Part of a small language model's weights: MLP 1536 quick GELU, 40.8M parameters.
MLP neurons of a small language model. Each row is named by its layer, matrix (up: input weights; down: output weights) and neuron, and shows model dimensions 128-223. Each number is 128 + 32 x the weight over its row's rms, rounded and kept within 0 to 255. Numbers have three digits each.
After each neuron's rows, "fires after" lists the tokens most often just before its 100 highest values on Wikipedia text that the model never trained on.

L3.up1205:066069113075137120083163196137086134143108093074112172131184110082136177131112097114110090185128125134120084130152075097183084098100183175156076127072137157103167138157204138123119085091090197118098150131134127117115171132129172113085181061089135097080122108098150184106103117206145133114
L3.down1205:144151129116148137121038120104129131120176139130173064163055116099133102181159128122200175140109066126093135146175111125134114172083104094135132116118104133087113148093121178142132139155200058123123179116169068119053126139129116161107101161168181195106159112156157111141077161066145068092
fires after: ".", "|", "\n", ")."

L4.up760:086161118104138137189115147154153189121154114149134121074112167150127139118116096099162160088160141155161149108116157077168141081102031097162111144131135183151137145134162080130132148148137137175179131118156072148103146138181129184091120140123137088095131144150178138126086115126111146105
L4.down760:111111175162136189159176099127116107136139129154167134157172112059093094127147147113168050150098052140127120164113122110117097151100157169101175170205121085133080110179224176079108130115131127080196119135127121096144106098118125098118125115121120138144094128088204141095192151090137152136
fires after: "=", "==", ")"

L4.up1249:104190171144141167054077098089190093095093099130085125194146131081199109087104143172144139141129105159135153099120100166102078171165103119088121115149135050179112199119097155106107102148041110164132108100122132099153084131110113188077114149166108123090142143101082108079161104131198156142
L4.down1249:110104126113123144163132164089069157171128144154072146102128134173189156138079115110149117164176179187076066112127060118148107133068099070122080167131123076163128079117138084139134128136174151112191115189149124136107109170132113139113129145135099118121146113158143144192073094126123099075
fires after: "F", "H", "f", "life ", "&", "B"

L3.up914:139099068034122101136101115176120160192105093155164089101142104128118141145178105117103133111102085114104098156094123124151154111126158113129089162161076173092112078112090164164149133129122138137180109095145095142166123136130133156161140067161071116081114141119142144148102195109104165079
L3.down914:125183142151087129152166119127083124123083167133130140110149076109157134096123125121069140161083152182095188088092137093092130153146016139135163162133196165110131140120089158099092146133088135107106148128081208097155148111128160122048158124137137114180118096157191142114189126160149152148
fires after: "Women", "Men", " ", "/ ", "| "

L4.up1447:096062129113160099158153186131120086096140117077163068122130102077125171094130127128142122130134149106142141101183128120156165153154119149153155098140118136115113170087140138127162141123122112126100131166127100072142110157116143114105149123085074111165157195095147070110089127123121185142
L4.down1447:149107099165106163078127162088126066190080144137130103134154132063113137115177076128121121110115095138151065147126123098158121165126148177117139143159135152125125165123179149154073134151130150171128095101116170118077108129139134093169093130112112112145070118170095069109060167142135078157
fires after: "|", ".", ")"

L12.up831:114136163049130074085201131134115164134080066119153213096118118085085095153072097184154157070132140130143089082181119156119105137127123099123136142106141127058124129120117130180098158100092142115105080135099138194121098177100131183061062193195064094131018135172121104086080153101130098080
L12.down831:161160111172171160088083141148160138174188148116092095099133146137129118172116111105140093150118143134105071110111177149089165196136213127160169142103149107160164118125150100131127144106178139125131138146179140136103193106103113130133133149177199148149000168158184128173093089095071143133
fires after: "| ", "— ", "+ ", "200"

L4.up287:120158142134154143109147131181153112139127151108073140155113173156118087125117168115112118091097108157076136128100139107144136123057098118097113117097102153124108177152123120115142089114105093173092170088145173146083094151102108079094124212147142100120120117105162069081137123106123158116
L4.down287:136144148185143135094099115163137174144151123108126100099133117120131124115117130141123082160165113103159128144112055104169106113131107081147106116061158096126168160177159119113133172130109158132165163161119091147163100135126109114129148135162157119130134114126109124106142091125144187130
fires after: "F", "f", "N", "2"

L4.up26:123112130085122104132084187186128100138112136139106090123089114124097104141112175112114118143123119084152107132191116049127174156127134190154074171137161090103131161105145140113172140169101130123132169126141113066070075133111122135075164122114120091165171142066184082069148123143098171163
L4.down26:093155092153122137161102098077120180157119109069127131142131097098169110129184178129092115113120110126122098082155151166156131209102184129139122125150119157177122169143117130173103148065164160122133085139119164097095124121126144097091125099106138136120017162134118123130153118147146114150
fires after: "|", ".", ")", ";"

L2.up1377:108142169116125149151094156172086128064157096116139154076141138098138140112121135110110158153136134134076132135169133074051113130136150087165150125085137128104151136113111136150107129138100108117106141171134130164062094131155109088125125112105128104062107118153206106133103105153155179135
L2.down1377:193090128141131127139133164088147130151194108080158101166104166041086140195120084109129138123075110123138119094122089158148126144093117136135109120151078127123111121145171149083164214070171116097166170120191105063136129120148117132118124107141168163148056126117139157085105170171191098127
fires after: "\n", "."

L4.up1362:141141148129159116145123114106170135132139132103141158192110156166175131137040130099108145133094081099128092119077172135135123146169091114103142146144136129093163129129141163113085180151120147083079118126157067166113159157108127183101156087096045093093178092119164121154110131168146113145
L4.down1362:133148125136138109153111192103108036165112103123140136134211091109152151089102081094170128191115168113075133137120152110130117145156074111121095115136119187162064126144119101115112049113111168129028115119138153121132124083119121118142123147141146104106150108123101114135137120109142165118
fires after: "R", "tr", "r", "Mark "

L2.up1357:160114088091135134148153099182091192150149109099121108158218142167190114049166129146068077116152106148130143193154052120083138193123163123119152100146149137072125114135125118115139146118169188093151104158158123163132179100178099084164181178090102148134089079077114041163158106104107092148
L2.down1357:073172149140110134187124093140148115044112135107179119111100067132174191167139182085189193117136124118143200103153138100231089097104131144160099087114164123122159099128091170150087117163169113150059129114178170137075122186141097137116117150136097127187123117144089169188124141156129126145
fires after: "| ", "- "

L4.up41:088151108113128105104110126124126123091137119124144102158156119195192171168085100163066117127141105024139186146137159123156138119053128108110142188078181078115159130099147122169129118112149112174100172116118060138211171128155189199124103133170134113086115136127159114088128129141084112165
L4.down41:134152176128158098135115077093100141129114133138155179084131110100131093105167167130172153166142107169112126204122119173129104144154138180152129121156041150129084197110105139132095131105124140141226151135153156108120157064097132106083121182153125118129078073145181183133160159152184120083
fires after: "|", ")", "as", ";"

L3.up1296:127087162139139136134134060129127128186186153087122141165124154128081131103140131145093171129136161148115090106087123122073093125211163091131148083110100135151084166098116091113085110176112151176176171154156123140132197085116077086112099187149133086102111141138215103175141175139116090142
L3.down1296:148139109090113142128082123155158123130037150146149145078172079088211131163121135125060105166159132167172109126111143136175132146080082166107092145096150091100175136139205095127160127162121115112114107165077090114140117086199168164058104070139140177133181126155109165113118147120131125131
fires after: "Al", "al", "ek"

L4.up394:136132115123100050146136130134109148147167115090130094140120091159066125108124115076111095149080137121116146112096156099117149149115164130132148113144176123102082149094087118151102089117078137190163110151121113131093082158109140137099135164160149153162190105141143118100122144168071143143
L4.down394:099108133106118137129102142168094134153130189156168081133178198114149150154121138125098157093079102131133164121122126121162189139093077164098211155105082128097141134142132142137124101192140103104148131128102162144109179074096096164132108202100159116140115174137104167022198093169105192089
fires after: " ", "| ", "P", "ium ", "Notes ", "Q "

L2.up1236:137093009184104142178134101171130127138104088162128121085098136148093115105109120154157135129143088127158151094129137119122104188201116177115171156137137160185122053080146118110104025160147089073121111140165091113119084138086098122121131131169105171107107117161137134113146069155164139112
L2.down1236:174119148142191142132118144132134101147125188161143149147135113136178095087095077120147158126106132133081103149096114169163085098128139174166160131133143082153089068118176176130117170099108140111146172152179153172098137071151088107176124126169035136094135165192170121122094128107142079123
fires after: "; ", ") ", "— ", " ", "0 "

L3.up539:099118151159089097141138145157137104123163166178100097122122224102111099097157152121128113142125081206147141126105197069108171156167193111112137161150135108130091111110066104079079065181135092141144097075132155156162127121114071125124129137104144108107097162157163153123075083104154121112
L3.down539:204142125119105127121080168059115162157130143080147136137095154125216078172172130141132125088087097063121113108153099164091119111122135078145132152099140116106057185087127165113166127170116169109118150141153171062045111070107112129100108114090085182098128120130123107113110187104137109171
fires after: ". ", "'", "==", ", "

L4.up863:132120107095122125104086122162114190140111112073165076071096108112080138105142130112158103158089124106185158104157152125144124094097098160162087125123142150065185142129132118061107090099116119125103140174094097095164107127154141112116123095146177103137137220126101080107136130149090130167
L4.down863:155166070148171172103126117051169123092095205123094116122083139138128204123110143113140080107092143154099133115151119138132116117134067123115133128124137109019125073089148143129121168148182137189163217169164089112077134156106142116132091113127096097090058121189109156107138184147085123089
fires after: ".", "|", ")"

L4.up327:126077102117165143120112056120148141136173119095171146138162124159167150112151165150162075105180119126154195127083131171150175097108180053200093126140171120151136168083053043105146150091121144102115117106119096112096138091105100122108131103139144085126071155154098145236102129103124104120
L4.down327:089060129105124193189115167150081101106117108088106167128120096095087151144096141130134193170079139103049152193134144100146115121146115131144124093090149070160113224180183128122107096092130148084083180095109142126168135140132103151052158172098170110152139122126123117110153102134167153095
fires after: "Al", "al", "Reg", "by"

L4.up1519:102175113152120139152105081139128131172147137113146125116101126167113143120080120155178137144106140146126177091122151089127101148115147152123135117121127072092079066100154125110140078135149138122089157135118075103129073107143103145138127126135151091117198156078156098074166122183171108037
L4.down1519:110079127125135130176104189147134124080177130145098129136133128084121086140162079138110110168131128085131095152117114174135191097156112088122112144181127142143108137142134127089060106184137122183119093140156182120079180174149168061094113129097120098132113102077121161120073138066128133174
fires after: "–", "; ", "| ", ".", "Pre"

L3.up920:104070137120204133158135165123149087118116116101153098106149148094159095095170105121118018166130083070097129107246115155107145133131174134157072175149152148119110172107147129105156111110105136176154149168093177111087154144123168103118066136123042137092158196126153059091157084097141181154
L3.down920:093072120095175120142082119140112073142093104118174064125175155100106164139143083124091066122123119108133105136180168097133153129132149160163152175133131145131141146124155146100190119135147154140110102189117169111142118119128138095131126153066079154113143189141115076129108094101143173132
fires after: ".", "|", ")"

L12.up35:196170111094136098137086112131133161096126098118131104130124098158135133141086134128177161120127069131105154164173205128186162099132133118119088066116148162129100147122110094096058150162162132202080142124178132107102112108121097054079148109087083068111166133157183124107120180141114104087
L12.down35:108074184177089172194098126140163122118123047122149120115139180100102102161151131123137155216177131101174084141154077095131148137128159131135115117167199070101198168127183106116134087158160153111125098118118149138113084100101118156117081132129090162149140109156186105107113150112125144138
fires after: "| ", "- ", "."

L12.up1235:045154160171153154164121149208144102167159116130156150184147076127145152138120162078102103192108162177127069064091135144152200159110052120143091110129103136173113098100112135105240152161097075160170080108110178122102136082085058138149158127137107100176127147135145141088137090164097147096
L12.down1235:143126090145054126109146065105129165159098131109124186124110152103078166169106122144097116089132113156106099144101148168097158095135178075143104175111138119141141108103097123121147148093093099126145171180175109098126126139148106160103183118140128061118127091104036105155109192097165164083
fires after: "; ", ".", "0 "

L2.up1190:116159135089113126139143126158116101108178085123103201142135157145142172146128181145126135101098148144138117117119099167125155108103127082129150148134098098160133147064105165101084166126120111078134118172093147115100090122134132100141139100144131125127154139062131132046163069133187081059
L2.down1190:121187123158080109119101117158116138095177134143121174107160115145147169072073102135191112100103205169094152106086138099146154085131119097142105151159214112092118132169101108117208147110122131100142110142133118054206122203116119155127160180149079101120138094084176173152121129096056154157
fires after: "\n\n", "\n"

L2.up270:171127123101129125140097121169158130097136118184114132119166143106120163126036115140088164083124148143128148124150094075103130135090164166164164102117185150143100064112157126111065094176121139131206109124150129153151160121120103185090126090165146109109139165127153093145097085165085141127
L2.down270:124105107138137154174062080098110116117144086132087137172128118149112194150150141079083084163157105075050151161133174097149110132086115132150135068196102084114099159141137155144087096158137115149145121187160093169122158101136124085149073174132049181224149159116078121148094105147093093118
fires after: "4", "8", "2", "3", "| ", "6"

L3.up681:129071099133163132169096119173155087140125130144171094105127102131138106081148119127125131138129139118116095139214119110048130154122185148192154132104203115142114147122142090112151119114086113180145115197099164144093139169149143083148029131122122111084207180102163160066131087078124147102
L3.down681:131090157100115081158100174056125125191111144093182089137185120087101234113109132100116147103106151096106083105123164115140128156097155131114103116142081157117149129138151151134131182128133123134134148098159167119138085097136129128174121121109111071149056151172110080109137132115134096128
fires after: ".", ")"

L3.up918:182118169119077132131149154129141109132143145139077056083139082121089153100120077076105083095073132069173156109170106118122127145112137134095224118126126108139158108113083128139193159123148155118166150114111095126128121152090103147149125140184088122119135089186097115140162133117092133152
L3.down918:126129123090121133102168137139090092168123114106081165116166180114184108031141115150111124089156088109070111123130101150117099128082170150114183089114135065122064105177072156109183119175141099151137076092064131132078172173162159150194113078086196157157073080102133178110113113135127124102
fires after: "201", "202", "200", "199", "198"

L12.up202:139185141144143113163084169120168119135158178049165145129150122152166104101157192114076113160184097204147107103128045150135152114121099155144120091190175101141172084118167165174134162155174104153085147130173109136137112100121152157124136170099164120164111101141186130118101134147102187146
L12.down202:080139126089156164141179075141142137092124169127125094096122193126025070228139184127097107099108138091095095088105098118172156183161144139129119098078118082063058157116130122120103081144173133139148150088091081093130159099109150151165209118155096150106181112140088150136110160108173103146
fires after: "| ", ".", "(", "The ", "the "

L4.up1315:073145120039095170131119060162117065127044070112105077100130150060120123113137129162097117134100066094130188147118176056120085103171180098104123182163089122107156144140136144095142123075131085113167128148126133149098130116091143183171113190145084110114122079144121158152173140182137141112
L4.down1315:104092116130168146123144142165091116185120134104114131135082095126181135133175095177107093130092087117152124096126143174115130133103112139180109118174024125166136097108121130086113127129163126137120125137090144110190132120176129108152161115100131179183113117191132156116129116085135145134
fires after: "\n", "Party ", "\n\n", ". ", "Candidate ", "council"

L4.up592:133106107123126120107150109175128107153131086149096154095121135135122094140208127133167135145165182156134149182161164098141116065063143133110101101146169100117175157147139132115085118066116140129122082170091127142161177134074100125149147132070102096042153098128124120148146145142055117092
L4.down592:121163123115079166159102150127155084178176113108112127164143134115112212100107077157111192144158122147136169175161135083108138127126131160098150113114123180143073147120159136079100109139129098129115079104101148179133151134190080133115134145093128074157151116137189127152128157113107184161
fires after: "| ", "-", ". ", "0", "–", "- "

L2.up8:128048156095170163123110178164122133117120096090103097146107148148120088066135146123143020141143117097098128077199163121076166120165143129125145144167156169141132135106123132095165113123114153137117128150112190090095160141106141113112125127089054139121181173146146105086143077144129179172
L2.down8:097074139111192119183104158100140096151117105116163044115176140058114129144135093102134090141106146065084163146212110118122105131092181135157150151141140127073097107144160169069182129115145126154099124196128179105078145135143115098128109123079103153093138151133141131098108101104132178134
fires after: "|", ".", ")"

L4.up1400:139103199088118134097069173100109048147126098090181130102120180116172128106127125127106137107155115135106197148147142043160113127138129175199147169144171072142122119124138148131113116125172150129123101120196117138146174139169102086130110087148160105203146124092100096045122091134156177117
L4.down1400:100130049101167116152086090069134101204169146122126091109114137132107137127120093135163165137106159109113183095148146127148191133090162110102104081178106122105117101105127178165067121127128150174146184152138165053136068089171144245175143113168144107122098109150137134152090161093115116103
fires after: "|", ".", "long "

L4.up190:107126170112130113081152108176123073140092109144109109105183151133090141126125153101129096120162109162084134158182139168148097116137161141136137120136159131153084171167154121129120097165085113151082115131129154127079129077126100092115134155126128102126209163118158101164201114106133109149
L4.down190:172150180217112118125117129079127215234134140119138120127108165128083134175156151147152153191060086094099099122127124107108157131146143122150086127115060163139112147138146136117131109187151105151169154123181117171137105164128144105097180146085128137099075111092075153106079134139138108123
fires after: ".", "|"

L3.up944:099095108087161107170104134106074156125176140098073127134137207115108163127199155111150073122152130130141137093155121211122128130173166142197126163103116090112118150080123137108179137142158146121129121176121151150044128145110116144117120101095144137063146118114143121138142112135144170124
L3.down944:136106088118148110155121134168101102083092134136186066176140101130118112129108112163095096128152155145188124157176137069117125116110102117153167106111190121107113153136122165111160154121105127172175138132097125090128115122089140143105095142174070126197163168116108113142149104091152153135
fires after: "|", ")", "."

L4.up1294:128139183136109198143111071132166122186119109114135125099126134169146118098128138222157073068255127083110163111133091128104132145150160148077153134152098082159156155149145127109020167088094179155151058097119082186096125119153139093122051164155079089171132120098157114171162160135097134108
L4.down1294:118141093119135120137151173123169135062125124116084189106123149129091119147140082172112128102148129188179121119116040158086137096173150120128190160143136088189156083111115153104085080127196149137175115146151170109117118104109138086122143112070122119110131137125100101131127163194119147081
fires after: "L", "El", "Al", "E", "R"

L4.up1535:130117085139130133083138101142156165129112132147150161126179127100116148168081178138152136148109111105061117133106123125130151180049119158143170143158118118125087093102142161126102120172071126105117104091100087135097106157189165124098142148088168134125162105119131139126173094123156123124
L4.down1535:163093099181161133124120118102101156145167137120119129113056115139147129077166157100081144147084118144127055124130092138115127170098081095145119171121074194138147120160105124117123124140151152199082219176141145093104170117108116102162100128131133178117068144137108144158085120098146086165
fires after: "\n\n", ", ", "the ", "Sa", " "

L4.up1003:143077190116120129149142103104092168137162103117129116071195178139136112140094087115154121125139100154153162094127177124168140179127144155105111111154117178113123104141176147147175096121150102154107113156176163093106226136165114113095099132157089140080162162100154153076104134139100190115
L4.down1003:141124150115125115073101096118116109158117132074101175133091132137139168166169159118116138131124097104124115156142188099082168138085157133121143078134104161129163087184096096087104116104149139072148108137160088133176103119137107116153194138133135090120125208112169165123097124157107132116
fires after: ".", "|", ")"

L3.up1453:120081165158135127161134145123107077172146066139110111076149142165167143158126136132107114172088175112110126156187072070135156123090106137183131096139127136063183144213114170167189132164115072151126104177118173120092092119157200144106079109121207088084112136167166147115073095151128136112
L3.down1453:101125108141135132154103134113083133082136147120190127136113136082169126151108119131166154112112162171118108081034166114144193086154117123127163147177175052151135121129148177154203119093186143089144091147165106124144126170132163121112177130120156065170145167125116173096130092145206167141
fires after: "|", ".", ")"

L12.up797:183119114092107086151135139142173088136106134130074142097144103132119119116160117167149133176144088140216096087211152104147124139149105156096166124098164135054132051125246130081106108160125128134107168062112154130129163109142095135133129118125185124151126107138122134114079126100191139088
L12.down797:102112202160182107097051128131109138128094137114148138117135124097130089168102125074094098141137119154104150153047078118135187139139039107074105125094104130128136151112161093130097136138077147102114164143170176102173168108131137159083133120123076145200125173157149108163100089154159092107
fires after: "| ", "; ", ".", "–", ":"

L2.up1221:157121099092132185087153069182141091158150127157162125105146150153083152126135097151179080071111128155145141124076160173082097142186147149150152142174158157110153144156113066181102123132122112080108125114145130085121099157089211087160137120145099114102113171164150103105121115063119076111
L2.down1221:081179134130159061143118136001140108146159111170141151095066101029147174135076112160127166145151146096041198144177092096152097122130091114122076173068165141113174116128169132218076150134126125153124093116098149139105172132161117205114118082186092143132107181138150119148143123156129143111
fires after: ", ", "such ", "along "

L2.up72:149047096148133150106150116124144133126169151198148128095129211199119142085149156119127070136162047093073194084089112099163114110187124136175069107127150114093142110114139130089146107119136145089062155120155119100112153202138114108112165071139069134109147144116158122171123106141112146150
L2.down72:119113107147139140162077076179086066074130166124132130063137110105113104111147131103136151114116127152094172128129102149089084109162127133163167116176172161129140095186075126093112170170132116094108182101172157171107158098198117151168102100139117116134237094133176119125092143101154092137
fires after: "\n\n", ") ", "\n"

L4.up1240:149102075030119020150126106128094150135137123119139168174125088182143092138120142113115100112154101130136073138104113088101113135077072091173180097115105128118150140124167149145119090177162143175110159122103103171093116143131181170192151156115112126112099080147110117108104095109141103096
L4.down1240:123130118126136176104143141237093126160162135069147111121095120117118109193124089193142112139078076144141123131150132101174120127076153139107144129119091091092139126096136110134108195095132146045121152054111123069112169139124136124166123123081127111139100170112122115149166159130149164123
fires after: "| ", "the ", "Ś"

L4.up1510:146053120156144087111124160140164119137054134164154081131167140126116133061132101168146091122152135170137174091165132162122124114189176131091176116167086151166115113125138110106105133139165115111129151157102128132083066174162160134120115118054105075175143175118178106129224115076075147110
L4.down1510:130141105170102166193074102172127119164199129092072145058154124063122127125164152114121167112065140099151115134077104139114059131054103098076106117129138102121178126119159145107152142093142120154130132126133132112120131071137102175119145139178132205121127159113149134079149109127158163141
fires after: ".", ")", "|"

L4.up1189:144127119120140098132108143117086150195117138154093149122099141142153119149116136149070199139121099142097117182124159067112150142106133160185114127080132153129106113135204085128085077134066062161139096127095162127148143099154143100161164111081099099100152104155166116140116156098105099106
L4.down1189:081145132144094119142120106128164076073176110155078158091090150145136090118130137089177152145167168106130174161130133110205146128149155180117116187133140124148133137120100131146183163153150125072189186131121120090109128126146164074138084139119152169145122096098093133171187143159109179125
fires after: "the ", "Plat", "C", "Gr", "G", "R"

L4.up804:061103131123196166094107132103090148189156177147119091151163184167141174128185089100134057133091148102113099164168126149146122089146087158159104166167168149076093077126169119154141180159134126100096055078143107144127090095131108163136137134136131150109157107173109141144078106090122142113
L4.down804:106119132062077086107080086130116153143188092140161120143087166120118149107093130118150144134174070125068110130094161074069139086127142153192148137125118120149167035142160160103137172133202093144183110153156076155111143060160089120135134110148175129116135123150154119128120146152093111145
fires after: "|", ".", ") ", "=", ")"

L3.up699:120116227152109046060126154141107150158128125103101079106100177061141117115090084091147124082074157140128124170122128146176105178119060134175145176087161123109137093140105125116156135146121098156120128112098119088140066092078162151133146090133140120171122172134191090088159119116145147126
L3.down699:154087123132177166178085082151145091178112172114109193135196123171104167166126123169158127153119115130112125126113106234129167124066149075135102165200104219167120089098163110110150137126163176102133093111114145144124142117138138114159075116107175168069075143121084182155104177141090090083
fires after: "200", "199", "===", "202", "==", "198"

L12.up455:136133074129087150063180160141139088186100193081170068110194152194101083106149139065105125114217144114084150116123164132116111149057077159126087106064136142112115129165107179170198128107092152120121093188111117163189146086126110129081108128055099128162107084077148120131165178187146119100
L12.down455:127118137087063139115141081121136132096152163159199128166145182127126133086123092142145072088180119114139116068061096082122115127201139143173118090148093159028142171138106122156108094161147140190084142110138133088151138130140208120132092096177123154110127136115079100075164099151132144103
fires after: "–", "; ", ", ", "-", "born "

L4.up1072:119143169104154123114119121110184114124160132100176110104079081171111062124121170205143128133129079156116079086143146136168160190118135118152111111200120133131201157191098091108141125129178167093133159128054117153044159100068181087115111146140209067135127148119199132133158097182158143172
L4.down1072:099191127155094124156112169096098085080097131137133155081138135164114147113100131110142134075073148102153148165130131186086142131095176180071055133123143116140115124119141137170117104169069109086137104166143109097091039137130136129171100103154104185110134128167127100142112145070130107184
fires after: "the ", "The ", ", ", "his "

L2.up818:164086160129087106098131091127119137136191102153189121137152137098120155132111141138187145042182142078066110086194105107140086109061154106107147122129149088152136137117125128059186091046110107098054101120142140088164072158151153106146127197122120162152141132027186154137159145077096118095
L2.down818:141154127166162145142089157138130152185158129097065167118122101091073109086179128107136181185102105111161151094105137126103089157114170150133149139098130094140063081125100142111112143120125087056113179140159084146126095085112066190114099129082133159071146111158164161149145148081124152071
fires after: "\n\n"

L3.up1127:120143111170102106158166130117147232088081136110151137098078083149141107164108129094160126085140087151101137142124145103113096123089086155157098167142137156130124124078197083125151088135111061133131141103094157138143149113132151132192184131100094138072140072108148165122106149042147125127
L3.down1127:100145138119133132128050146182093147136143186147149156124130116147145057169160149163172126132141121170104148117186088151123143091117151135117171105119194151145108101110124077124091137121168134161126167110076144119173166152091147153112153144090100071135133148158118159126072161145138151114
fires after: "1", "2", "3", "Pan"

L4.up922:177124129101107117130150160115098157091169108141125076117145147104032107189148183157139145113141082083158151090127111072126182148179197165145115088165128135113079126151111103095084097149155183060127169092138181128094153123172127165108111130157152086118158141128153151114129111076140100160
L4.down922:094128147141113112099151115104116129064135094089124138154195127144205128124180097158132082095170115151130119148127127140121135116111095144214197144191128150047093130124144145158120172164089068157157136123091144110084145124099114144125169142151118091109113138171147131100152159152150117150
fires after: "The ", "the ", "H", "| ", "N", "W"

L4.up322:110166159129163090187109150176113117112149076131073122137088127108102117131153106125121088135099081116122208127153116132079144103163131113140173167139125097133164120136076064150178133070119121110135139088182099109117078118117141136161134178130152080157186142044152155125135102074109095078
L4.down322:101146072126109123072134145092154100155122157149160158129096142110085093141153152158167156156139162153118152119035086161109096105125143149127144134127139130086125160142105104129144122159111167146135158157181114097137137114155108192137140159178077207078105108133117160100122166119132113149
fires after: "\n\n", "op", "dep"

L4.up1262:121111147147181131154142108085105176148156074185118128156120167145132146125123128143119092135118085067114117144135152092109159116100124141116104148101053153150124170101096157107108146151140156111137095139143139138099137193116178098130094143140120120234111121119082148098095160142134106136
L4.down1262:172135089098103034128093141099161137109118108086137078118173107113086093120108150128073159122152110062124127132140178171191126130149127101120121123129156179074116127088081120137128091144126102143177178123107051110105118142109146138154173177205103095147124131147112150118134125114162182114
fires after: "S", "T", "H", "s", "Nav", "Ar"

L4.up1466:139118153113148164126115132189133131106126112150095138158163152118122165085100157147155101135104130088122102054163124143105164127092205128054126152176134110062140097173073100138138139145118089152129120136142156100161166148162128183164104212128103080130089154127161064106140109137115120144
L4.down1466:105147082183117120106146182174109153126189163104103067113157133169177112167158165075147106151065087175128104121125209091161095097113094120174170159131093156144188155122140121125082114118163159156134150149118111128166109132127146128120153101092178216142114109120103108124154137097066107163
fires after: ". ", "col", "pe"

L3.up1414:092087119126111120093156128091113113177134163098194149158122155072108103099122093125130123120127090120133151136177126122125119175110174123140107089139133146110154125124106137172107108117082107095132162140118136056117103155087175115120158139125136114149143115123124168124089110121150182142
L3.down1414:073137167110174105067072173105098121074124160131139098110116100146133141143110179153112172167087161084166207117146072100119094159112175093078158154114119121095121168167078141040111188104159167107145124145181141139090135133118173126143095081177097152125052173127116121101114081135156055173
fires after: "|", ".", ", "

L4.up1392:068094113155134099151148138076128146137156134091149079130095151162153197165190103216084112123132169137089098110125118180120198114099100066194089206114130139135180146106102113082149084087133088171105168117163108037064076129128141133118090088119113162162125147151124093132110116118145148118
L4.down1392:141172140138128085122121105145148112129196155180115072145110146123128147104210091184098111134157132126065125121105168137075092136156188166057154157198123134100050128101134131094117126121178180150108097160106159078130151059143123104140097123115092120112100130151115098158124156147094083159
fires after: "|", ")", ".", "c", ";"

L4.up1488:128064089077182144208180111148142159129187080133125118159137104183149058107108070092100104135134120074151026139158200104138122116143183102162124203141114130143076166209105092075079115104085124176147169061193129139129161140100125151077180108153110124222132141064120099115088157157139111095
L4.down1488:110136145145128125162133084058091153119167072149127146079150103136089162108197147156109095142132148052170196152163125123136075116132134095137181106110113141086211071130120122099099172120146107112088167156155149063148129125188070184132164098111192094109078109087148179174118156099130134110
fires after: "I", "H", "'", "T", "Y", "O"

L3.up451:151130090087103115146101097174136138183136138176081120137193102105165109197098141200158111084084083086143131176148107153132080077091177159074120179187099136149126131169156133135143123129149144151133092121144116148108137074085177094132143148111147168116098160070195084143063168176096109134
L3.down451:156103087153135164028108078125136118100144138164137184138131161129133100094098126062106133188132130110117159056112129148069114122095073134140108059147089121105069122125151150160098129128143130090160137138087111039161122050153132109166080086156122109155140100134116110141124163085147148089
fires after: "| "